From a checkpoint of a small transformer trained on Wikipedia.
Size: 15 layers, width 768, 12 heads of 64, MLP 2048 SwiGLU, vocabulary 32000, 155M parameters.
MLP neurons of a small language model. Each row is named by its layer, matrix (down: output weights) and neuron, and shows model dimensions 432-559. Each number is 50 + 10 x the weight over its row's rms, rounded and kept within 0 to 99. A neuron's up and down rows have the sign that makes its largest values positive.
After each neuron's rows, "raises" lists the tokens whose logits its output raises most directly, leaving later layers aside.

L8.down792:49 64 63 41 41 52 60 53 44 51 56 50 52 51 45 30 52 47 42 61 58 65 44 54 39 56 50 42 41 53 56 54 70 43 39 48 45 48 35 46 58 55 63 43 50 44 42 37 46 48 40 47 55 54 41 52 65 47 39 67 55 44 50 35 58 58 40 51 52 47 51 22 46 41 61 49 52 57 41 47 47 44 42 42 57 38 55 55 47 51 73 51 63 53 70 52 51 51 47 38 57 43 56 62 63 45 35 43 44 41 68 30 61 39 44 48 41 42 56 72 34 45 52 36 34 45 56 44
raises: "ity", "ising", "ally", "ization", "agne"

L8.down424:45 48 58 48 36 52 54 39 45 57 53 47 56 28 47 56 43 46 38 35 50 40 48 68 56 50 49 46 48 68 54 45 38 46 65 53 54 30 47 42 41 55 41 53 38 60 39 40 52 37 68 57 46 52 47 64 65 43 48 61 45 51 43 76 42 48 55 48 45 50 53 67 55 54 45 40 77 51 59 47 56 85 47 43 44 27 44 52 55 44 61 64 42 46 52 38 51 46 61 64 54 37 38 53 36 73 44 55 56 39 62 43 64 68 55 45 44 62 55 49 44 55 72 52 48 29 29 53
raises: "den", "jur", "ejo", "don", "ju"

L8.down1686:51 29 55 34 67 45 51 64 38 51 48 43 53 62 30 33 50 58 55 46 41 56 63 44 64 24 60 40 52 40 41 36 40 49 43 41 29 45 51 49 67 46 40 42 34 43 49 68 51 65 37 65 52 42 43 53 57 32 51 45 51 46 56 33 39 51 55 58 38 48 69 47 56 48 50 49 51 42 29 44 64 43 43 25 64 46 66 43 43 52 70 58 52 43 58 57 38 42 43 56 64 33 58 57 49 53 32 52 48 41 53 53 66 35 36 55 58 41 54 65 52 53 53 40 46 51 47 42
raises: "ries", "ien", "ord", "ola", "let"

L8.down1141:59 56 46 42 61 50 42 61 14 54 62 60 71 47 53 60 30 42 54 55 52 54 52 57 67 43 53 39 38 42 49 32 50 39 38 43 56 24 60 59 54 31 43 33 49 40 30 52 60 56 76 44 52 48 47 58 48 37 57 68 40 62 37 73 53 52 55 52 33 55 51 55 60 49 57 59 51 57 39 55 36 54 51 57 54 37 58 32 49 40 48 64 52 60 56 56 57 42 45 54 41 33 51 56 62 51 62 53 46 48 43 64 32 54 55 48 36 51 65 60 40 36 53 53 49 42 49 19
raises: "s", "ing", "er", "rs", "ir"

L6.down1567:56 53 30 53 59 47 46 46 48 63 60 35 43 47 53 57 53 49 45 46 57 35 47 56 40 55 37 44 48 48 49 40 69 66 37 46 51 44 52 51 62 42 64 45 31 46 43 40 44 40 69 59 53 63 59 47 64 34 50 66 72 57 28 50 60 43 63 50 55 55 43 63 55 34 63 55 36 62 49 36 35 53 59 49 66 58 49 37 70 37 53 52 45 46 48 49 48 49 51 59 41 49 58 35 41 52 58 36 58 54 62 54 54 57 56 58 42 54 42 70 43 43 58 74 63 66 46 59
raises: "izing", "ised", "ized", "ize", " opinion"

L8.down1792:66 43 47 64 60 35 47 50 46 44 54 47 42 47 41 44 49 54 52 62 36 62 54 45 56 52 66 47 35 55 60 44 54 62 45 51 45 46 42 41 25 68 53 43 25 48 39 39 43 57 63 68 62 68 46 36 24 58 56 67 68 49 35 22 54 45 48 44 51 52 59 34 47 50 49 48 47 54 35 42 55 51 41 47 47 43 55 58 55 54 67 58 44 47 49 54 34 67 59 65 48 42 64 53 51 65 64 36 62 38 56 41 50 46 61 62 65 65 60 63 45 50 67 48 62 60 60 54
raises: "ien", "er", "hold", "it", "his"

L6.down573:45 38 54 70 46 39 46 47 55 54 41 53 56 54 41 61 36 58 55 46 32 39 53 70 52 53 63 40 44 45 59 42 44 44 42 67 57 45 56 61 37 46 20 45 60 50 43 55 48 66 54 55 51 31 46 33 47 46 40 56 66 47 62 48 41 38 47 52 59 56 40 54 50 50 54 41 62 46 50 34 57 57 53 43 38 53 45 29 58 52 48 43 67 44 60 50 44 34 62 40 49 54 39 61 57 61 59 66 41 39 47 56 43 55 52 48 45 61 42 38 42 46 52 30 54 37 49 64
raises: "iti", "ible", "ations", "ation", "order"

L8.down1098:41 50 55 31 38 37 27 49 56 58 29 48 46 50 56 47 46 67 44 73 42 68 46 45 64 49 50 33 52 31 47 39 52 63 51 60 73 37 58 56 58 44 45 34 39 50 42 40 44 48 53 49 49 31 58 46 49 50 47 68 46 50 48 54 56 52 62 40 56 43 31 71 62 54 41 43 65 51 41 53 45 67 50 62 58 54 42 60 65 44 58 41 57 50 49 54 62 44 79 39 42 63 46 53 42 64 58 64 50 53 44 56 49 41 59 36 67 48 57 55 59 40 55 48 70 47 59 43
raises: "isse", "ible", "his", "ta", "to"

L8.down1122:62 48 57 37 54 45 36 61 39 47 54 57 57 70 53 64 49 60 51 49 54 56 44 41 46 50 50 43 44 55 49 53 61 41 36 45 55 47 59 26 35 60 39 73 53 62 54 45 41 50 59 34 49 55 50 31 59 52 39 42 42 46 43 99 30 57 50 58 31 48 49 51 60 44 33 60 58 43 60 40 58 57 27 60 47 35 46 42 54 53 57 57 47 40 50 52 65 42 51 44 52 53 47 46 24 45 48 65 42 58 54 50 58 53 48 44 38 54 56 39 45 62 43 38 52 51 55 51
raises: " it", " these", " this", " there", " they"

L6.down1763:46 43 66 69 45 42 48 44 44 32 43 34 27 55 66 61 34 27 55 65 41 28 43 55 37 51 33 46 63 60 66 60 45 59 39 55 52 62 43 48 35 42 58 52 51 52 61 41 65 39 60 37 40 51 56 45 45 48 60 52 67 33 40 53 60 50 56 54 34 41 46 58 56 53 51 57 60 46 55 61 58 59 59 25 49 40 56 37 49 43 54 36 63 34 43 52 54 54 67 38 49 48 37 52 43 53 57 78 58 47 56 64 44 48 57 53 56 47 63 40 63 57 56 48 48 47 62 42
raises: " they", " she", " it", " there", " he"

L8.down185:57 41 56 35 53 62 35 55 43 39 39 37 45 51 57 60 57 48 49 53 36 54 49 61 29 65 60 46 30 55 48 42 48 34 51 41 62 55 57 51 46 53 45 55 57 47 54 55 51 53 44 46 47 50 54 46 54 46 50 46 63 33 37 64 41 41 57 52 39 52 47 34 59 59 41 64 27 53 60 47 53 47 27 31 45 42 51 51 56 43 50 50 33 33 51 40 35 62 52 58 43 39 56 38 41 46 47 43 64 56 52 44 40 46 61 45 32 65 57 67 57 47 57 65 41 67 42 59
raises: " Singles", " singles", " charts", " single", " charted"

L6.down1444:45 40 48 67 54 38 58 64 39 59 56 35 46 46 47 50 65 59 55 54 64 49 27 51 40 48 61 47 28 50 51 50 59 45 40 49 50 51 72 50 34 49 47 34 46 44 59 39 56 64 67 47 53 62 50 50 47 44 72 67 62 59 54 17 53 50 53 50 35 39 50 57 53 63 51 55 41 44 53 33 46 60 38 57 45 47 32 28 58 54 50 67 54 70 60 45 49 47 40 52 52 44 45 54 36 57 39 49 48 59 63 50 55 40 57 46 44 46 59 58 32 63 58 48 64 69 68 54
raises: "able", "ing", "ed", "es", "ory"

L6.down1502:66 47 68 37 46 50 45 41 48 54 41 73 45 60 54 67 77 50 48 58 54 32 44 50 49 54 56 50 70 30 56 33 53 26 47 55 45 47 57 59 66 52 40 40 49 51 64 51 42 52 44 46 55 56 53 50 54 48 34 56 40 66 52 66 32 47 49 53 42 44 46 47 35 41 53 39 38 68 56 46 40 71 56 38 52 48 46 67 56 52 63 25 62 56 51 59 49 52 46 35 56 42 52 44 43 75 32 51 49 68 39 55 52 58 55 47 53 56 53 59 37 63 39 37 52 57 57 53
raises: "pac", "pat", " SD", "plo", "power"

L8.down206:47 58 54 54 34 37 53 48 34 53 46 51 41 51 54 70 33 54 49 55 56 48 59 55 57 45 47 53 62 56 61 55 50 48 31 22 38 49 49 56 50 46 33 46 49 47 46 35 58 60 40 41 62 52 59 44 39 55 47 48 54 52 53 26 57 51 43 43 51 45 37 57 65 50 41 46 56 65 56 42 40 58 54 40 60 55 48 45 44 45 53 59 52 29 38 56 54 40 28 72 64 64 58 51 66 58 42 61 40 57 40 63 54 50 53 49 56 43 36 64 40 65 58 60 43 56 34 41
raises: "ol", " now", " accident", " contrast", " nature"

L8.down471:60 61 47 47 38 58 41 46 54 56 60 55 42 35 43 44 54 39 40 48 57 74 60 54 36 59 53 43 57 44 46 36 61 40 59 45 51 46 58 53 56 58 46 66 29 58 33 27 47 50 51 38 64 50 19 30 52 66 59 62 54 56 42 42 35 61 40 52 38 40 45 62 57 41 48 52 62 58 68 78 46 43 34 53 59 30 50 47 57 53 47 50 47 55 61 61 59 38 45 30 49 46 47 57 51 64 48 43 45 44 71 35 58 55 47 52 69 58 41 41 41 57 44 43 56 63 57 54
raises: "rd", "das", "ette", "man", "boy"

L8.down2042:58 58 59 41 36 39 51 43 52 45 75 55 42 47 42 52 54 49 61 47 43 65 34 47 46 49 58 74 45 62 73 43 54 58 51 56 55 48 38 61 58 45 36 51 51 44 58 43 56 45 66 53 41 55 56 51 50 63 55 39 47 60 57 39 61 69 54 64 48 63 46 50 32 52 44 55 48 49 61 53 57 42 55 48 69 42 57 65 40 56 45 28 52 52 50 55 25 49 65 61 48 47 52 45 43 43 63 55 60 32 42 43 28 52 44 61 47 53 60 42 34 56 33 40 55 52 44 64
raises: " Day", " day", " month", "ever", "day"

L8.down171:38 51 57 35 57 48 54 51 51 47 48 55 46 40 52 57 64 56 58 46 40 54 48 55 57 58 47 45 29 51 53 52 45 46 30 62 54 58 53 30 57 62 51 47 45 65 61 54 40 62 32 48 52 52 51 54 49 42 40 35 59 46 43 22 77 74 56 39 63 52 40 48 41 72 58 41 57 38 46 60 40 49 59 48 51 41 49 42 47 53 64 40 65 44 45 46 47 22 34 58 58 52 48 52 41 57 51 33 56 45 47 51 53 41 56 64 46 47 69 54 43 29 47 50 44 50 54 62
raises: "ly", "ity", "ally", " situation", "ists"

L6.down1865:44 31 30 68 43 50 36 45 37 55 57 48 44 46 41 39 58 52 57 56 53 47 37 63 73 52 51 43 66 61 65 46 28 49 50 48 37 61 61 55 41 55 53 39 56 70 53 47 42 58 53 60 53 46 54 50 50 64 43 47 45 55 54 46 52 51 55 42 57 64 73 55 56 45 49 50 46 50 44 64 63 47 49 46 57 45 51 50 48 61 51 62 60 55 37 53 44 55 46 36 65 31 48 45 31 58 61 36 40 27 66 52 39 28 68 56 43 44 42 52 50 37 57 61 54 36 42 40
raises: "ie", "ty", "ija", "ia", "rie"

L8.down801:38 56 55 59 61 49 48 54 58 63 35 60 60 58 48 36 40 57 46 45 39 45 46 44 50 46 73 54 62 45 39 56 51 52 41 45 40 49 52 48 50 45 42 61 29 61 60 63 40 53 40 49 66 59 65 56 48 48 53 62 32 53 50 49 50 44 25 40 54 67 48 59 42 52 55 52 38 49 55 61 42 57 55 42 52 70 53 40 72 38 59 52 53 39 66 52 51 41 46 38 51 53 46 39 59 68 64 42 52 67 54 67 55 51 32 24 49 68 46 53 53 48 58 66 47 66 51 48
raises: "ema", "tre", "citation", "ough", "era"

L8.down1707:50 54 66 58 43 36 74 47 62 50 59 28 50 52 63 59 68 43 47 48 59 56 50 46 38 66 38 61 50 47 52 50 45 23 38 62 40 49 48 67 49 48 44 39 52 55 48 58 68 71 64 58 56 47 50 54 53 37 58 58 50 45 58 60 49 51 55 61 52 49 53 41 56 63 55 29 39 42 53 49 63 48 73 48 62 40 45 49 40 54 57 53 41 39 40 46 52 29 27 50 50 27 40 59 55 57 46 59 43 59 48 57 44 39 65 43 48 48 44 31 42 34 33 63 46 37 55 67
raises: "ical", "ity", "ary", "ically", "atic"

L8.down704:52 53 39 65 47 53 61 59 57 48 44 52 56 58 42 51 47 50 43 48 42 58 56 33 57 52 47 45 33 55 35 38 35 47 53 43 53 48 40 43 41 43 35 47 43 33 58 37 40 49 47 68 52 34 55 47 22 40 38 30 44 39 70 43 52 55 37 53 51 47 51 39 65 52 51 30 46 34 55 53 41 48 50 64 50 48 55 41 59 40 50 48 57 48 50 54 57 41 44 56 48 46 60 61 35 59 56 58 50 52 36 52 47 40 36 49 50 52 42 64 47 45 59 65 46 60 66 51
raises: "ation", "ative", "ating", "ations", "ity"

L8.down1975:60 43 70 43 54 52 54 46 48 43 37 49 53 44 57 66 62 41 53 53 47 55 53 49 65 60 66 47 47 58 63 51 48 37 36 42 45 33 59 46 45 48 48 53 52 68 48 58 48 53 56 22 52 48 37 61 52 33 44 49 50 46 76 50 50 65 37 61 46 49 38 56 45 60 42 63 68 52 43 57 49 39 38 43 47 46 39 54 46 53 26 49 52 38 49 58 88 40 54 51 65 35 55 56 49 40 56 63 49 47 65 33 34 39 56 78 54 48 45 44 39 43 38 58 71 55 57 60
raises: " they", " it", " he", " she", " there"

L6.down1621:67 41 49 56 47 58 48 52 51 56 55 42 50 48 45 63 52 54 53 40 49 57 54 72 51 56 63 53 35 41 41 71 34 41 33 53 57 34 43 55 35 53 55 38 33 62 65 49 56 51 50 50 42 32 53 59 50 46 52 56 45 48 44 60 47 47 61 43 56 44 51 52 45 37 51 55 55 52 51 50 51 65 62 55 52 49 39 50 28 53 45 86 50 59 53 65 42 56 50 33 51 53 39 55 39 42 53 66 44 35 60 35 51 59 61 47 57 53 39 69 42 51 44 41 53 46 63 50
raises: "ation", "ement", "ors", "ed", "ure"

L8.down614:71 38 47 48 20 17 38 42 51 52 50 62 49 39 29 53 36 41 48 58 62 65 49 34 60 49 57 34 44 65 41 67 56 54 51 44 48 46 47 49 50 48 46 47 68 55 55 70 49 58 49 47 38 56 61 53 47 49 49 60 56 37 54 30 53 53 50 56 56 48 61 53 42 45 31 45 37 52 47 58 47 74 54 52 60 60 61 49 56 61 50 47 36 43 54 39 61 48 50 39 60 39 54 51 39 54 52 50 55 72 36 53 58 29 58 34 37 42 44 49 64 43 45 44 66 61 60 49
raises: "tra", "ed", "to", "ative", "tic"